Weights of a small GPT-style language model, trained from scratch on English Wikipedia.
Training: a variant of Muon for these matrices, 115M tokens, 7001 steps.
MLP neurons of a small language model. Each row is named by its layer, matrix (up: input weights) and neuron, and shows model dimensions 0-191. Each number is 500 + 25 x the weight over its row's rms, rounded and kept within 0 to 999. Numbers have three digits each.
After each neuron's rows, "fires in" lists the words (lower case) most often at its 100 highest values on Wikipedia text that the model never trained on.

L2.up459:498481457478473475497484529514519508484523513488475502494484469528489470556536492510513511511521507500456498519479531502434511429492527496470503520534485519515497452507491477526502543501453547457521500487475483500458481541515519478523502494463480487538472490466478512537500501445536463497492510542501546530480483515509526490489519491511505524496497473507503501479465471499514507447463490497510554513504499508487489528497484491492499472469545498492464472523461475484494503507488510514536525461460505482469537484483453460525508466476448489524452539495493521484467519520521489501
fires in: "8", "7", "9", "5", "6", "19"

L2.up258:544537497504523539489474480509522487531529483510483483529568497516564498516483480466501503436502483491464496488524509501518459475492496524507468497484488554489505520466501480556507491495497563510510546533499512486538493496497525524504506516454466537466502507525477489514504494491515486485498523458528466505485490505493491509468476519509499476491493515503473531536439494508520536490493514543541510487546457517513531537460492462455472528479477504559514516519501494487481496460473461477453511486498495525502472514497508524515530524531499487529513544531533482516498515526489469494
fires in: "as", "in", "by", "on"

L2.up166:546500507480537458489510510471471493480504490565518480510489480505513499543532501505478494493501515499481522508514486477510522487484509512535497480498468509488532474514500525535469495493489523472502558471509492464520497489455488482539514472487502488501506539514475519502508497430534541544527489481542501484515510478510477462533514482440499508550501497482480522464478511538444506479534544516543460463503514488478490487495501484499479489505492486485480485472530451547497494500507479525566500559507505551479554484508529537497526488483477482502511476479515471480441522509508509491
fires in: "and", "health", "early", "life"

L5.up331:466530498471498492455488497483474485537442511496494515497458482464531514488449514504453493534521508468514495551477521501468508486483494510466499511517492533471507476474495514537513472466501482510481501506453496493500512480525483485495515527491495470485485563478480465519462537472459513537524471479519501485497493544495510507520485498517498506505557449535513519505501463509510500477490504505484538499494494483473492457499509477448489473442517525513478507479511545476482499553523466527497490505542529542471464500493509488499545515481468510463507484511505494536546530515525543563
fires in: "the"

L5.up595:488478515505492492474526523535493492465518496478445494512505491497467519502554537511501499502514507523494504513490536509465504513514492511506463484532506500487547500492467471493515551500525482499459461523513474502499528484503471477539502529506476543492461482536512536541518480445484526496510556465510490498529503440487436531492469503464478467512472481578497507495495543493506487480431480513493489512519462481451463513517492490518468510522470554507474496529478488524501462519511524481536477482501501473482546499508459476495524549488489490471509491479514496532523502503484517494
fires in: "that", "this", "there", "argued"

L2.up340:521504461490494501488525495517454514511501501529478514560503479502495477524499501488448487482480486489526515485512556495507540510514523555495460506513499498489515541492462543566505519501530493535539535524494528485498484479543470517535508499483499495498484470504526493514486503523501460491501470542500466555495515500517481540462507544491439436506514482478557522507493474477493506472518495471489515495516476475503529486500467539487497513472493486477497491528566443552482511513497471530507465503517491498466512493472504513451489469518522470521516508482462480476492528489517532525
fires in: "the", "s"

L2.up444:502490508501479480489519503451532508529487488521530484492538500522486518483487490498439502472508484516488514493561466502506506549493503516506512518499542506489540508477467518525459476502449503529531465482454509506488503523517517543511484491495504480502482463530510514493504568483515576498518517504488480500515491498521531503522514485542527478537507518506462470509499483520501499467523500541483518548482485531473521448495505525469500522447487500483549509518438488496510464480496493489524499460476516523479454489505500435520528490514462453441482511513519493459471494526492489499
fires in: "of", "for", "hold", "between", "had"

L2.up356:536526478496531521495509496471537511506482450509512468489501549512493454533462487532467543484497445504500531555508479484461422516489492507501485455515469481484518487436536536484518492504508523478506548538485459520497479563495512537518517532481486510496491458509475503513497530524512508487524515532507464525499486514490503505504495476528493485524485469511454525511466498505489495465535492482518518519490501462469497477489488495466517481520512514511449522493514493441513519485476478526564527491495498512487543537520466472498536495479457508490528483495524480461504493513490487512
fires in: "on"

L2.up756:467482497478530454481487565500533480497530525473500491501474522471534513501486513484512491501501474530493517501500517542479512556523502522474455460480491532503518490508485522496486513512559493489516518518480476508509500509539478507497512470473523529519442464515461486526480480502511524487562515455513531487489535462500478532477529482506478492532516496523503510513432486497504479483495523493507517469539519508486477504536462553451488499465480511465500536499528499523487524459518505496481492556486494504461481486478520491494419491468490544496526485514506470513479515536488476540
fires in: "in", "were", "next"

L2.up631:490504462511446517504543442518534504501472481504512513471482506490510513506471531471464511478524517491482508532483509498494489490471521506515496527522486464474488467487526466530463491490471519509484476527520483513540524495522559495540490514484492467464501480478492468496446479502454490486523497496479518546571466521513503554460502520504500489500495456507497471471495484476519493493514420493498506469537544512497474484515523474504536523496531517480483495496511521514503505506498505483506478469505527533495529495491423524507502445494465464556510520517494515523520500458499444501
fires in: "the", "won", "was", "established", "served", "received"

L2.up291:518479518528495507553471481513544507489522534473504494497464505512512505469513529531546519489475498489514501506526463471450499512487440498541509482493490532465552498465503496498454494562508523497526478497482456484482491465486492504509515558520519484487500433539514478449465517506557476495541460493506481525509522521522488459500500489492509482540518486527478482509503492536525508499522503522482472496455507503486488499518531481536494452505496479508477523501476522504508497489560556517528510508489518517469493487483456506493494519464499511459494528495460488492535556515516489541
fires in: "was", "were"

L2.up325:474507549485489476510491529509548513526524431519486497497454529466506462494506502506480476489548498450475500529496498502515495476473506506472466526503538509507531502509509502484492501514506482484500460508536481488500510546501526456474510476467522512527500478532546464515509509498488505515493484534448553499509475522497552520513500501499474483521526495446484549481491457471485530567517457486543491477488519505488465481500466524470502523525443532468469480493536518467492515511496472479468509501481490501492524537496492508494451524497495565462524500507471506494478530524518524517
fires in: "by", "with"

L2.up37:493510485452493501510527475527467504466518514517489495482500494512568485551501522508483511513509457447508484512545498484476519527507479471485523495534536501472491475511488512551492522518512512538520544463515554494498550471485518505528506492471474521510502476488469485484535489493511454536505454507489516519486472550525497480471476494481546485518527459491477491488482482514464545503489533501490519508543514492540524503557501485479515487492496488488523453478486461497503447503488477494498520521519455506527451508452464540528493512509494500473483546502457475524487507486531496452
fires in: "2023", "2022", "2020", "2025", "2024", "1994"

L5.up381:487493492510512506534510561485507476478474520490501501482508501512509457498494487529469517499515488490499506510545514502574507527518506561493460495538504535476502477469528521466501479560466549506535527474494466493487516505482524527491500481502498502504490444503452516548474499499522511490487508503475503501480511508483434524478482504502523463526487523478476518485481427477470507487519458501475532481506497473451504530488476499521505533501472522452529451479503556504488524492504534503517471472511492533504468507531456476513504530554482504513464518508523490522526470461506498465
fires in: "of", "congressional", "2024"

L2.up575:491526484524524498505514527462490476496516482519467440541482545496552499495511500534499482482533518480489478505529457504560504519506472519516487522557475546449549494493541525484471512479472474502501487489471458505512518513524491509531508508494499495534472440504473488486507470500512526508503487498496500516513515506462497480515479462489521497484520510536491515511458519534551547504499543493476484491502537517503522448510526448492514512478535546470501509532512542510480538453502508480518495508465508486483517471552492504495472534472504507456511439516514469517495462519521486515
fires in: "was", "is", "were"

L5.up84:475481500491503485485474525519509504489457475451501484450519511474501523534502471526517547480480475480504477497460524495456465466500477516542460516496482555474486537480523494529518514466535522474551519509485505496517501452487473518524490539474522505488472490485492512508445537496501457484514524482520490512537480476487482503499538544466487508471526515589500490482508517495450494560477533508506529513496505529514486454528507509524505529458502523448505499505447474492504504507514500496487482505573505482511531472505507476508505474483524501507520498514486488498476499501490442491
fires in: "to", "can", "would", "cannot", "also"

L5.up690:486514502460514456520518507500492458536527536512487501461481474475498517516493512440524479530451553517509531473494538479503486524520483505499517491504482501566524511483491516519470477475523493477514492474517485484517477508508518509527490482506488489555470465502453468458488514514555544505519492513546539489513513491490443518535497488490519505532534535512513468516473474493464498449494501489513509474527519528520523483504487526533514500479494481496509544517522524518487485449485563513433459497482568519503531508499491494505455492510505515496462489479496477476495492481546514495
fires in: "and"

L2.up208:481442510488486501478477498458513538448509484492513490530444543526504501503502518511499515511507465500511494462528522454458529502502497518483531502504520517501477515469507534491504501522531464489507523508513470487509498493443458471504503500499505501502514533491523532494533509524509470530528513492494544513496547529499539529479548509484477500522494486530515465485484489459478496539528416459457485512483505499510496512540501501527502477505494520515492544468543493540465533552480486496477450513490496483495513496490508459510477461471564476445516524488490526512531484485487476534
fires in: "number", "community", "population", "world", "were", "roman"

L2.up90:472498503477470489511498493500519484511459526504509509521486470468511524503513475536522521478507459501551513525515507524479486471502506480492467523522523551484519465527545477523493463475493481483509538518482509512489545470502473539519508523503491498503516471472544479509473473546556528488513514507511472521536463453552540513474516520494498486496517521498500548520492497489525490520538506514497451581461526489517476466508522499525466448478492489514476500493476499525488541514453548488460490499511511482489469455546481477494503478486495461522498461496511474500526521473550520494
fires in: "can", "i", "may", "is", "t", "will"

L2.up526:508529505489511508511518495445525512509509505540511488513495503525492554497518489459493499487526468505488485491511504506505534490490534561457525469500512534496552531468517480508457524528485487498513493496474553513522449514464535492531523544458494533503508525499505486472467528499501540438534511518487470493552475480498444511489448490479470487501520524502493510452473497510505465490502535526530522540557514521537534462471509495461535514498473471512474498489481497491506511479548476495498473503508532521506462566519473493532484473481488488484516492510543511509501499514525517503
fires in: "use", "hold", "used", "votes", "or", "title"

L2.up471:473487492475505459510510466523510517488471458568504425500496484473524515532484528517491470460476474466474513521527516508491518513505501531528496486492487459486493532478463503498475505539547484526522495544503467469516534520530450506522456545526513519476485519516499502505472500496472479480527478472473536484497542496492508485525483496547459527523492518470538483516479499501489472512515488510530483470481508510510527513511509489503481472508521460461451551511489507487544478478478529511456518510442537518489509520509515479516468462451535511533551485468491492482488508517490508494
fires in: "democratic", "republican", "from", "total", "by", "new"

L2.up672:468479452516455529514474516472479520500500481533513512475460508504530494489496520501504545521496490535499509488503493539494460499522548482445496507500454508484542499479463529539521474489500530455468493492457541491541482523474509474500515526500500517488483469510504507458501479530503503463502477463519497565515530478464538535485483483472535485474490492526527541461517496523513481495511458540534482548559499521472501512522490462543507478490458522514501478534464510533488518493502467446520472525494464505519503498518494513509477511471525480489496499527562471509485512480496503491
fires in: "the", "this"

L2.up138:463515482456521489520508518531538526522479503547516483507464478526428520543465504511525502507469482475539471508530515514453485505551457520480497508520515509502565494550499523481483459487529526478490495545503531506482486566501486501515493471515487468527472489509442498449481528543470510502487497474548517524455511539485541486493499484504477500496515503524499512506510473456468479517471496491544471489491510485510507516512486473489487472526531538488481500505453509446502527523523504482505488472489478512503486532487469462482502499481484483495483507527503478517474459497479457493
fires in: "a", "part", "by", "of"

L2.up719:487461488526509503533542494460535487489504523515507522506528490491509501499482560492540503547448506514507479454493493518449510520500475532515480548493485541504536490564517515510499478471462517494518476491481472511508504497477493475526527502515484510526464490488517501517504472454507517502501486543475481514523455441478515505483482490474493500436482494474453535499516470511446554530514499488491491494517515490517545506482525521488480524484535534515504481561468491505512491497483481519514504487504514493472496538490494493546501564499501485491471513512445520505542533458540529488
fires in: "be", "being"

L5.up639:480505550550488458482453484518476470541481495492504506497505513472471491453504520505538496494478509502494497520478472515485518561521503463477490530522484528496509468490536497509465523503518493488485491480496475496484540507519480475526533527518532493458437457515488521479503512490508486516465512516499514517514466497537451462466517437507548462530544499520472482549459483468547520528503498526475507498537496476499522457443532507524493541510494485517491525511479500509527498511510449533495510476535497487481506465513468468521523536522503534523472520483482524476527512480520507507
fires in: "was", "an", "is"

L2.up185:521528467505483514490487523495512483503455532510499512494495480482518511520510503515483495507480478510518506477509494523483533499537489512493498490471476482521481516491463524516511499501517542454485522506504474584536589477506467524519517456505482490484483479489484460501528472475527448493517494493470505512477480494481475501442468500489461474520493549489532494509526524497518516474507512523556478490455501510505515500509524516481456504488476496505487503532537475509502497475591512487496463458491509483447514504503500474500472526532488525450489435525527560518495518504491470497
fires in: "and"

L5.up32:521523508469472475532537468540527538520494487496485493519479505463519521519471554522551522494488508533498496500524486495512512499452486506503492494492437489495511555516498546504481513491500494478456468500463522490493524490499521490490457498550479464504490449528486512554474496469491489505485528494498515498545531483512490521494525484503534498522516530508463511516498525478517495501564517462497500474424509495521482513514500519520447513518502508482512551514490519478479523497497551479507469481465523476508517499474488511505518452525531538486531474523528499516477479477515443562
fires in: "and", "well", "made"

L2.up664:502497486496494479492474494513483528422524478528526529481494483503518501508480467484494487518483529496480476536527484520512520531478533505499491562548487550487518511479500486509481488484461482523502492479509494474515449500527514473535549528437509446485516504552509513484476509543514493459503544480497513532527510517487522491490469520479499471471477488446455533528435512524534525474482482456514494510472504509521491510434533432490491509534510483489492515507485490507453535459492528485474491560522513484498514500507529503514515493500487475535498501515498481492494486520519498510
fires in: "were", "was"